config = dict(
    rope_base=10000.0,
    qk_norm=True,
    tie_embeddings=True,
    extras=['capped logits'],
    init='normal',
    lr_mult_qkv=0.4,
    beta1=0.95,
    warmup_steps=227,
    decay_fraction=0.901,
    batch_tokens=131072,
    seq_len=256,
    steps=3743,
)
MLP neurons of a small language model. Each row is named by its layer, matrix (up: input weights; down: output weights) and neuron, and shows model dimensions 288-383. Each number is 200 + 20 x the weight over its row's rms, rounded and kept within 0 to 999.
A block is one neuron, or neurons of one layer that tend to fire together. After each block is what it responds to, as a language model described it from the Wikipedia text at the highest values.

L8.up239,199,205,193,255,175,202,215,231,206,186,189,169,182,202,198,247,190,194,220,219,189,216,208,193,203,221,195,199,193,177,190,210,190,204,239,189,209,177,189,215,191,190,191,204,206,194,212,218,171,200,218,190,210,219,223,197,205,191,205,172,211,208,190,207,185,177,223,192,161,226,188,200,212,229,212,195,224,216,206,209,230,171,202,189,215,166,204,181,201,242,213,177,199,201,231,212
L8.down239,230,205,193,172,185,203,186,203,215,225,178,165,186,246,194,187,209,173,202,187,183,218,190,207,194,194,223,201,187,197,166,189,214,174,198,200,237,161,168,214,193,221,235,188,226,189,166,214,182,214,217,217,165,188,190,231,203,216,211,169,203,213,165,224,172,211,227,205,211,221,201,168,200,223,194,157,229,207,166,168,196,218,208,210,155,192,192,233,223,169,192,209,206,185,214,205
Fires on tokens in the middle of a word split into pieces, mainly rare names such as Ald-ab-ra and Tw-ent-e, plus " (" after a decimal in climate tables.

L4.up306,197,171,268,204,223,189,192,184,213,192,185,207,166,182,182,223,224,201,192,169,215,215,186,228,181,205,185,213,175,199,195,168,216,197,219,205,213,232,193,205,185,243,177,203,209,223,192,186,225,186,226,180,220,192,203,204,176,230,196,227,223,209,215,193,209,216,191,206,223,204,195,242,189,201,203,194,197,196,205,229,187,198,219,278,187,196,215,171,208,227,189,225,198,203,206,172
L4.down306,234,252,235,198,196,194,199,164,205,227,180,146,194,204,156,201,168,216,164,208,243,189,219,181,186,189,190,205,218,174,182,213,173,192,208,196,211,187,198,165,239,202,233,158,191,192,159,205,228,196,177,211,180,193,214,199,176,173,173,192,188,206,182,199,193,185,207,187,219,187,239,185,194,218,226,197,221,198,149,196,232,210,210,194,183,228,216,183,217,191,204,233,198,170,199,219
L4.up596,203,267,201,219,190,204,225,212,185,250,216,180,188,204,213,208,238,253,174,186,196,214,236,167,188,208,198,213,199,180,151,177,211,176,167,210,193,163,184,174,163,161,199,205,189,220,184,221,207,215,214,210,196,221,199,173,214,220,179,198,199,237,160,236,191,199,214,204,171,230,208,179,246,184,198,227,205,190,182,222,206,181,223,220,214,165,238,194,226,218,220,196,210,188,186,216
L4.down596,230,213,197,200,185,194,196,200,209,171,214,257,205,210,178,185,215,176,212,181,219,215,196,208,182,201,193,181,203,199,208,236,172,229,204,180,226,238,200,219,202,241,181,173,205,162,212,223,195,181,207,186,204,156,211,219,195,193,212,187,166,200,159,205,204,232,184,257,208,250,187,189,226,198,152,225,255,200,164,190,208,237,183,212,209,222,127,198,212,189,184,204,182,172,199,205
L4.up624,204,187,229,243,205,197,208,214,147,211,188,210,195,201,217,198,195,180,187,171,201,153,180,218,199,204,192,210,192,202,183,194,146,213,188,180,256,189,190,157,191,177,209,175,214,197,209,179,209,196,178,185,236,196,171,182,235,245,186,151,181,199,203,186,194,210,200,182,172,209,214,154,190,182,214,189,179,243,200,166,199,181,173,215,184,208,201,208,209,228,222,191,200,198,188,180
L4.down624,182,204,182,148,171,197,199,184,222,202,228,219,198,188,181,172,195,214,206,232,218,227,195,185,174,217,186,177,191,204,225,176,188,184,202,216,183,225,221,230,214,221,179,208,170,205,197,231,198,208,209,171,155,168,195,214,194,197,202,199,196,198,215,187,199,200,179,215,213,208,203,237,231,192,192,231,226,149,224,205,211,193,183,218,195,194,191,206,172,174,187,207,202,219,208,212
L4.up971,216,184,210,179,167,169,188,175,193,213,194,212,214,208,209,194,187,182,197,179,197,173,235,195,195,201,218,203,204,194,195,166,175,217,180,195,220,204,182,199,240,160,206,228,180,195,181,209,201,192,212,195,170,204,174,219,209,195,192,183,204,173,169,175,218,219,198,213,201,220,231,190,203,170,220,226,203,190,161,185,217,178,204,198,180,187,185,186,196,196,219,186,226,207,204,206
L4.down971,202,194,214,204,229,198,213,238,184,192,177,165,187,194,189,209,187,204,220,187,172,198,181,173,228,215,179,207,210,192,207,186,230,193,225,171,184,200,160,199,204,209,224,182,191,199,200,191,195,193,207,187,205,195,224,223,181,182,184,200,201,215,190,235,164,194,185,217,228,204,221,206,202,235,179,205,204,241,234,177,200,204,236,202,194,185,195,181,217,222,195,211,187,169,217,196
Commas and opening parentheses right after a number in statistics, tables and lists (e.g. 34.4 (, 25 to 44,), plus mid-word pieces like Comp-os-er, co-ar-se.

L8.up1204,170,169,211,205,215,188,226,183,177,195,186,187,184,221,217,174,213,254,200,203,204,200,188,195,172,197,185,186,197,207,168,225,204,204,187,201,207,184,209,206,223,195,218,192,192,185,230,218,206,198,198,216,218,202,162,211,181,194,219,223,220,180,209,213,205,229,207,167,205,153,192,217,202,228,201,212,206,205,203,200,202,174,194,188,206,226,230,199,206,221,167,206,180,169,180,206
L8.down1204,263,201,194,224,229,202,200,199,209,164,216,196,172,200,193,226,192,187,181,171,216,175,194,198,194,169,188,193,260,173,236,181,213,206,200,231,203,197,171,193,181,211,218,204,176,213,203,204,214,225,209,200,214,197,196,230,228,188,212,227,194,202,210,176,222,228,201,225,214,210,164,146,210,217,220,197,169,211,170,147,198,200,215,214,176,198,193,195,195,195,192,211,204,186,168,195
Fires on coordinating and, or, and list commas joining two words or phrases, strongest when the first conjunct is incomplete (in- and outpatient, with or without, buy or sell).

L9.up39,161,182,199,232,179,191,194,178,195,211,199,230,196,209,204,216,201,174,212,200,214,213,177,182,183,190,214,196,188,225,203,196,219,201,194,194,167,198,203,201,183,212,190,190,149,188,225,203,240,187,251,232,180,188,190,176,210,201,214,214,210,199,167,199,181,200,200,179,197,214,191,221,210,206,186,229,210,191,179,208,182,215,194,224,190,233,213,182,194,198,157,200,196,218,207,151
L9.down39,166,174,224,194,172,217,215,178,173,223,205,165,180,187,185,197,214,208,207,205,180,205,198,212,188,220,199,205,176,189,190,205,243,202,193,214,183,172,198,226,197,177,178,201,194,184,189,237,188,177,214,219,231,180,211,194,163,202,220,218,193,198,230,211,198,195,209,195,179,184,210,220,214,215,179,173,216,167,220,183,236,224,276,192,187,207,171,179,181,221,185,231,201,215,212,180
L9.up575,208,187,207,201,202,216,238,180,197,182,194,194,183,176,201,165,172,182,193,187,191,215,136,190,197,196,212,221,203,221,229,194,209,198,185,170,192,161,216,219,179,193,224,213,189,213,216,231,208,189,193,206,185,162,210,193,209,176,173,202,186,187,190,179,201,195,213,200,197,239,160,182,229,196,185,189,199,200,140,212,190,197,225,205,217,201,182,201,177,184,202,189,226,161,177,212
L9.down575,204,198,194,202,204,191,190,221,187,189,176,168,208,203,208,218,219,235,194,196,187,186,205,215,186,214,176,197,170,183,186,204,169,179,228,194,190,234,199,192,236,221,172,215,180,170,206,178,184,213,191,202,221,223,197,193,232,197,204,217,245,172,177,179,222,235,188,199,201,188,202,221,179,231,208,169,214,204,192,168,207,226,196,219,182,198,195,168,204,196,180,189,210,197,214,214
L9.up792,190,228,212,229,194,176,194,161,222,219,204,175,200,193,245,166,214,221,177,215,195,225,172,214,190,197,200,191,185,188,168,190,195,190,170,223,192,225,232,209,175,211,174,211,190,195,243,158,185,192,163,208,190,186,220,218,198,201,193,159,180,205,183,215,187,207,225,167,176,232,185,212,192,197,218,220,253,210,178,149,226,207,216,187,207,183,187,200,173,234,228,210,156,189,155,185
L9.down792,205,224,223,186,214,206,190,185,173,171,180,171,199,187,218,210,200,187,238,178,222,225,234,199,207,196,151,210,194,200,246,163,180,153,204,195,185,200,176,209,216,195,170,237,179,199,191,247,208,203,193,192,169,167,176,223,177,216,244,194,223,198,240,183,200,185,193,188,188,223,228,167,203,196,211,197,207,183,195,183,197,199,174,211,206,158,189,185,196,157,220,193,203,188,217,213
L9.up1525,163,188,196,208,229,236,206,180,160,204,247,219,193,223,216,216,194,190,225,193,199,229,219,190,188,207,227,176,153,220,181,213,198,202,214,228,195,185,175,157,192,202,210,196,159,211,195,192,211,190,214,220,201,207,197,192,205,204,186,207,216,225,177,197,207,224,214,217,184,182,197,185,213,210,215,196,233,183,189,220,198,196,205,208,202,159,187,179,215,195,238,193,174,197,205,211
L9.down1525,196,215,200,198,201,221,202,183,211,204,216,181,200,203,214,199,186,165,209,221,147,199,200,188,217,207,223,182,204,200,222,179,189,210,187,210,208,195,212,186,180,166,205,200,231,236,237,208,191,225,211,194,212,216,237,178,212,199,192,194,191,195,188,178,197,197,231,221,169,219,196,211,240,218,201,242,249,208,227,249,197,213,236,183,233,182,185,177,180,193,226,218,204,201,186,243
Single capital-letter tokens split off inside proper names and acronyms, often a word-initial T, as in MLB, CTO, Topeka, NASA.

L4.up724,227,178,191,203,188,213,188,176,232,198,180,157,178,196,179,227,221,200,204,193,169,215,205,198,177,217,169,195,203,201,174,199,184,182,197,185,237,221,165,204,194,177,176,171,202,199,237,170,178,204,159,238,190,210,193,207,186,203,233,168,190,164,187,210,178,184,191,206,237,153,204,186,174,186,196,192,224,169,224,121,190,172,218,198,194,178,196,196,199,183,192,220,170,160,218,202
L4.down724,180,197,216,221,199,141,220,219,190,180,226,189,220,239,222,180,236,181,229,178,207,175,217,213,257,180,203,181,229,198,188,207,208,181,186,201,221,195,216,179,197,233,194,200,229,180,208,225,214,228,202,209,222,259,197,161,187,190,219,181,212,172,199,168,218,211,195,255,209,208,179,206,195,230,188,207,180,218,210,234,186,230,212,219,225,197,191,202,230,221,190,173,193,201,199,223
L4.up728,230,203,219,216,183,195,203,208,199,187,189,202,199,232,164,230,220,193,217,185,184,230,175,176,236,222,206,198,195,220,219,196,192,185,174,196,204,192,222,203,224,227,195,195,179,189,214,130,165,208,216,207,222,222,221,184,160,174,213,210,195,174,204,190,213,184,179,176,195,200,200,210,197,192,233,208,187,195,203,206,202,156,241,198,186,203,238,216,206,166,197,207,221,171,189,188
L4.down728,206,214,184,199,194,228,185,191,202,224,221,200,180,197,154,195,204,219,191,212,224,186,197,252,174,175,165,182,233,203,185,183,208,211,207,214,198,172,191,192,197,203,223,187,212,195,188,205,215,235,182,211,164,178,202,212,226,208,221,194,186,185,230,201,224,204,208,212,175,206,201,172,188,221,181,181,231,185,180,183,194,217,194,201,199,204,186,209,238,180,173,193,223,176,195,181
L4.up829,232,172,215,203,183,193,192,169,198,211,189,195,192,209,205,237,211,169,259,231,202,207,180,198,223,223,184,211,211,210,207,268,225,195,192,216,228,209,184,173,202,188,176,201,155,202,223,160,223,184,203,227,229,223,221,204,210,168,190,204,217,176,206,217,202,202,174,190,217,208,182,194,213,198,192,228,209,196,153,183,211,183,213,219,201,204,208,235,171,175,188,211,171,176,185,199
L4.down829,196,182,192,175,251,196,223,180,155,203,200,214,202,204,224,209,199,231,213,216,209,197,197,213,223,205,223,207,202,161,194,156,190,247,217,201,208,209,203,189,182,175,223,200,207,170,193,197,194,190,220,191,213,233,161,184,214,220,177,189,198,192,197,178,224,191,194,209,191,218,207,158,167,184,191,172,208,202,203,222,216,188,210,184,208,200,189,199,192,230,208,233,207,237,193,202
L4.up1111,186,192,220,228,185,162,228,184,188,195,208,217,184,207,223,186,194,209,201,207,210,202,197,223,212,202,195,214,203,196,127,205,168,183,137,213,195,183,182,222,191,205,211,193,185,203,223,193,238,159,206,214,216,180,208,236,165,143,191,199,190,220,195,203,210,164,216,215,183,194,230,177,203,177,209,217,204,183,198,205,207,185,185,193,196,169,196,187,187,202,188,201,181,178,215,186
L4.down1111,206,174,187,195,220,238,202,219,186,199,200,194,189,198,192,217,214,226,198,182,186,204,212,217,201,188,192,224,214,205,179,238,177,207,195,181,209,234,154,188,214,216,228,205,211,190,194,206,184,156,169,202,223,203,193,192,177,212,240,200,193,159,224,154,219,203,220,231,195,198,192,201,199,229,187,234,220,242,180,190,207,216,199,201,239,190,190,207,192,209,189,216,160,220,223,196
The word and (sometimes or) linking two paired roles, verbs or nouns, as in written and directed, producer and, artist and author.

L9.up364,224,207,209,194,189,203,205,194,207,180,212,202,189,189,157,221,230,233,197,229,204,203,210,197,206,253,180,232,221,184,169,185,206,201,173,201,201,179,182,182,239,236,241,229,193,206,220,202,208,197,191,196,192,207,188,199,188,234,177,175,157,190,167,208,187,206,162,193,207,189,233,181,188,209,185,169,196,201,183,186,186,213,224,200,213,185,186,206,232,194,225,228,186,136,231,182
L9.down364,209,212,206,192,195,201,191,195,198,227,162,184,200,189,191,172,193,238,210,218,193,171,214,196,165,202,175,201,213,193,186,198,204,202,219,221,215,202,225,219,187,212,214,237,194,209,193,162,215,190,186,166,177,200,231,201,213,199,204,215,181,186,181,224,181,228,168,191,201,181,223,194,181,227,183,221,205,214,219,175,233,211,212,171,207,199,203,207,216,202,231,170,192,194,192,203
L9.up569,193,223,221,194,204,201,192,168,224,176,187,232,213,206,225,218,237,193,197,196,181,215,208,193,198,186,209,179,176,220,192,210,161,199,230,206,220,186,224,192,247,182,187,182,217,209,211,177,185,197,190,198,214,248,195,189,219,179,227,176,212,210,145,212,175,211,195,212,203,160,191,187,222,234,202,171,212,240,223,200,229,208,204,187,216,206,198,192,197,217,172,192,153,234,198,229
L9.down569,187,212,227,224,213,208,220,182,181,204,167,207,183,185,225,183,222,211,210,188,215,191,185,163,156,203,177,214,180,198,201,209,220,169,210,188,192,191,186,170,197,197,182,205,179,163,205,208,212,174,189,164,216,173,176,213,165,200,211,241,180,185,208,204,232,175,212,205,187,149,229,177,224,194,225,207,217,179,201,201,204,187,194,211,168,203,190,176,230,182,208,207,208,209,191,192
L9.up758,176,186,198,177,165,187,182,196,205,196,192,199,192,178,218,214,155,204,196,188,168,197,212,214,196,181,190,174,192,194,162,203,182,214,174,209,213,162,152,188,217,171,212,190,198,192,242,201,188,197,203,188,204,230,192,223,225,199,170,201,204,187,177,201,195,181,160,191,199,188,172,201,209,217,191,219,235,243,218,200,230,192,203,221,189,187,218,221,172,172,198,211,195,195,214,194
L9.down758,172,189,196,189,211,202,190,191,173,201,197,200,200,214,203,225,207,190,186,206,194,196,167,184,190,211,177,191,225,188,186,189,162,171,223,220,173,196,210,186,217,189,175,195,190,181,241,222,205,207,211,216,179,125,207,172,166,168,212,191,194,200,198,203,210,200,175,192,183,255,180,212,214,224,199,216,178,216,217,204,195,216,204,231,190,207,198,230,198,158,214,226,195,206,198,196
L9.up1475,196,191,236,204,162,176,237,185,184,179,202,173,194,166,206,195,203,205,206,189,200,197,199,229,199,208,189,186,200,205,158,171,188,193,174,173,186,204,191,197,216,242,198,175,189,204,204,225,230,186,202,193,216,216,195,232,210,201,218,199,238,186,175,208,233,191,186,193,200,184,187,210,217,191,199,239,232,193,205,204,219,179,191,207,201,193,180,215,173,221,194,193,171,180,190,201
L9.down1475,225,203,196,233,183,190,187,205,191,228,180,180,207,191,219,165,175,196,180,199,152,180,179,219,212,186,211,210,177,190,203,184,189,230,190,199,209,204,171,207,225,198,233,178,183,220,220,162,221,200,239,206,217,232,184,199,178,208,215,222,220,208,166,193,184,209,179,223,216,202,154,200,187,213,223,187,202,214,206,220,222,170,211,200,184,190,226,213,167,187,179,185,191,183,194,244
Two groups: tokens just before more digits in years and tables (the 1 of 1990, dashes in 1977–78), and passive auxiliaries such as can be, to be.

L4.up452,179,241,179,196,191,201,205,193,195,162,231,201,190,211,171,176,165,229,219,180,203,203,211,198,208,219,197,196,158,215,186,203,182,210,189,227,225,192,167,205,168,185,196,211,185,205,227,236,202,176,207,196,203,231,234,199,230,209,234,211,181,209,196,214,181,207,196,166,198,206,173,177,177,227,195,246,193,199,207,182,176,197,227,206,196,202,178,177,185,184,195,188,185,190,197,222
L4.down452,207,208,191,170,194,228,186,201,190,215,177,227,184,202,177,233,232,212,205,228,224,225,211,210,198,190,188,193,226,204,209,174,162,177,204,176,200,197,180,153,229,168,159,222,228,190,171,190,179,178,196,189,187,160,210,190,180,196,205,205,195,180,212,215,234,213,168,206,210,190,215,234,212,200,182,176,186,208,193,153,212,208,210,237,236,252,177,214,197,217,212,169,183,204,202,188
L4.up539,217,214,190,212,188,226,181,177,179,176,206,197,206,201,171,202,229,215,183,194,186,191,185,191,218,204,197,178,181,243,182,215,211,196,171,240,177,196,217,195,187,206,177,197,204,215,207,225,204,184,212,204,206,224,173,220,175,177,180,209,184,232,186,198,186,213,195,183,172,192,152,199,186,227,219,188,200,220,223,202,211,214,217,217,203,191,201,218,203,202,198,162,215,171,202,231
L4.down539,225,185,182,218,218,197,199,228,205,209,195,214,182,197,198,191,175,216,236,217,197,209,202,209,232,146,202,198,220,165,210,187,192,194,220,194,222,213,188,220,222,222,190,263,203,200,192,184,182,220,224,229,198,169,211,176,218,224,174,174,191,187,204,187,181,215,185,202,186,227,261,216,215,182,157,216,221,159,169,203,169,190,206,211,204,166,200,207,175,211,190,191,237,221,188,213
L4.up765,224,233,199,179,214,212,186,178,196,205,200,185,165,199,188,198,206,192,193,201,182,180,175,193,190,217,199,217,166,227,212,201,240,196,185,194,201,183,195,190,198,210,205,196,193,193,188,194,226,226,195,223,193,234,196,208,170,216,183,184,212,228,159,196,191,237,192,217,223,201,205,216,176,210,227,209,204,211,164,229,202,190,215,228,199,178,180,183,193,195,161,172,194,181,205,197
L4.down765,186,207,213,205,164,193,201,197,188,172,191,210,194,198,200,202,193,196,218,191,221,207,190,189,197,224,173,178,214,194,214,190,178,173,188,189,150,190,223,152,215,200,204,219,208,209,196,188,189,248,184,195,165,197,189,219,214,242,222,182,241,186,196,228,200,219,185,189,201,210,224,196,197,214,210,212,211,166,252,199,224,221,228,220,184,183,226,226,161,182,192,217,190,211,196,200
L4.up1203,176,214,187,220,184,220,168,163,169,176,224,201,206,193,219,175,204,215,228,237,179,190,148,197,194,190,230,190,194,169,208,167,163,180,189,202,207,204,205,156,170,212,192,224,198,205,186,200,218,175,202,196,186,218,178,202,229,247,197,207,216,189,198,181,190,235,208,168,196,197,194,229,215,198,192,238,226,204,177,207,229,225,190,192,192,211,196,193,187,169,222,201,208,197,187,195
L4.down1203,201,172,228,214,220,207,198,155,178,201,176,210,187,179,196,234,191,207,177,214,211,199,232,201,187,207,219,172,188,196,184,194,195,197,230,226,161,227,176,214,186,176,167,223,183,190,226,204,199,189,197,161,243,201,165,214,189,209,195,198,190,181,181,185,222,204,214,234,210,226,232,213,235,225,210,192,215,196,246,203,210,204,226,208,203,210,192,200,188,218,204,207,230,170,211,230
Fires on subword pieces inside a word just begun, such as capital letters in acronyms and syllables in names, e.g. N-G-O, dev-ast-ating, Hat-ak-ka.

L9.up158,226,167,209,195,197,203,208,198,198,213,233,200,178,204,241,200,222,217,186,185,219,211,231,167,209,220,191,178,211,206,191,197,191,185,225,204,205,155,201,215,200,166,197,190,207,217,204,210,177,218,219,201,186,206,201,211,228,219,208,215,188,216,170,231,213,208,194,182,226,199,207,169,191,227,210,171,199,235,215,167,209,166,220,190,204,203,211,200,189,198,214,205,222,203,172,187
L9.down158,207,241,199,190,185,196,226,170,165,213,191,179,247,217,174,242,179,196,194,218,216,225,187,177,186,191,223,226,215,198,189,176,190,188,204,208,205,204,200,220,180,205,208,209,190,206,202,176,234,196,169,196,210,226,194,176,174,191,206,194,207,201,168,203,216,235,194,217,185,221,237,235,208,187,207,212,175,214,162,200,237,237,228,182,202,215,192,216,205,191,180,233,220,186,175,188
L9.up222,191,199,216,187,174,202,183,184,190,215,178,179,176,201,204,146,202,196,212,173,201,185,181,203,239,190,185,187,218,180,198,252,208,188,206,186,219,221,190,210,207,206,204,199,178,205,236,200,178,202,188,186,222,205,208,196,205,188,205,171,197,167,207,205,191,195,189,193,217,212,205,165,189,201,225,197,198,169,171,169,173,237,232,185,191,194,182,189,183,215,191,211,195,215,184,231
L9.down222,193,188,199,168,205,211,194,200,204,219,205,182,179,225,219,176,191,205,219,181,173,145,238,183,199,163,194,187,159,203,166,170,213,200,226,197,179,207,181,195,216,211,169,192,183,232,179,193,194,222,226,155,198,191,184,207,189,220,204,222,186,180,214,212,217,215,222,138,199,198,202,187,203,201,187,188,215,175,179,191,209,231,187,180,192,191,186,200,200,206,227,194,211,177,200,170
L9.up457,194,201,225,199,186,207,212,211,184,201,158,192,178,190,199,167,203,205,208,172,224,205,176,179,239,201,189,198,199,152,180,208,180,164,188,171,198,173,170,164,226,225,223,185,178,200,226,202,197,204,183,209,212,247,228,228,211,182,161,191,195,167,198,205,235,226,211,191,220,231,236,193,190,171,189,204,208,195,189,195,233,191,206,207,161,215,187,206,208,221,198,179,198,195,191,199
L9.down457,176,203,187,220,220,221,221,195,191,188,186,189,207,186,182,194,208,169,236,192,234,187,232,197,228,229,185,201,220,226,215,155,206,196,225,182,219,178,219,216,176,190,175,190,207,205,207,185,205,230,176,204,204,189,159,236,202,187,173,218,215,180,180,206,199,202,207,199,224,213,186,220,205,224,210,184,186,214,196,211,160,221,178,170,216,197,201,177,218,214,248,210,218,184,231,227
L9.up1507,200,191,237,191,205,181,217,206,190,169,191,193,199,202,202,180,194,197,196,209,163,201,202,166,188,201,182,198,192,194,206,226,199,202,146,183,198,231,197,172,212,254,198,190,194,206,237,216,209,218,193,185,190,226,161,210,174,225,188,157,225,219,198,220,212,184,188,162,215,164,181,179,199,210,195,199,215,204,194,157,200,186,189,215,211,196,175,206,193,217,207,214,165,199,188,215
L9.down1507,166,190,225,241,215,200,198,196,241,205,238,183,231,207,199,185,201,199,190,174,199,153,206,196,179,198,170,232,220,175,167,169,210,234,225,187,202,216,243,184,200,202,210,214,210,199,211,183,202,230,216,202,197,195,207,211,212,202,173,200,178,183,199,181,205,225,224,217,217,194,206,175,176,181,214,198,174,196,200,196,187,223,171,182,207,204,253,186,175,209,229,219,231,191,211,180
Commas and "and" (also "which", "who") joining a finished clause to the next, strongest in narrative plot summaries, e.g. "discovers this, and tells"; weaker in list items.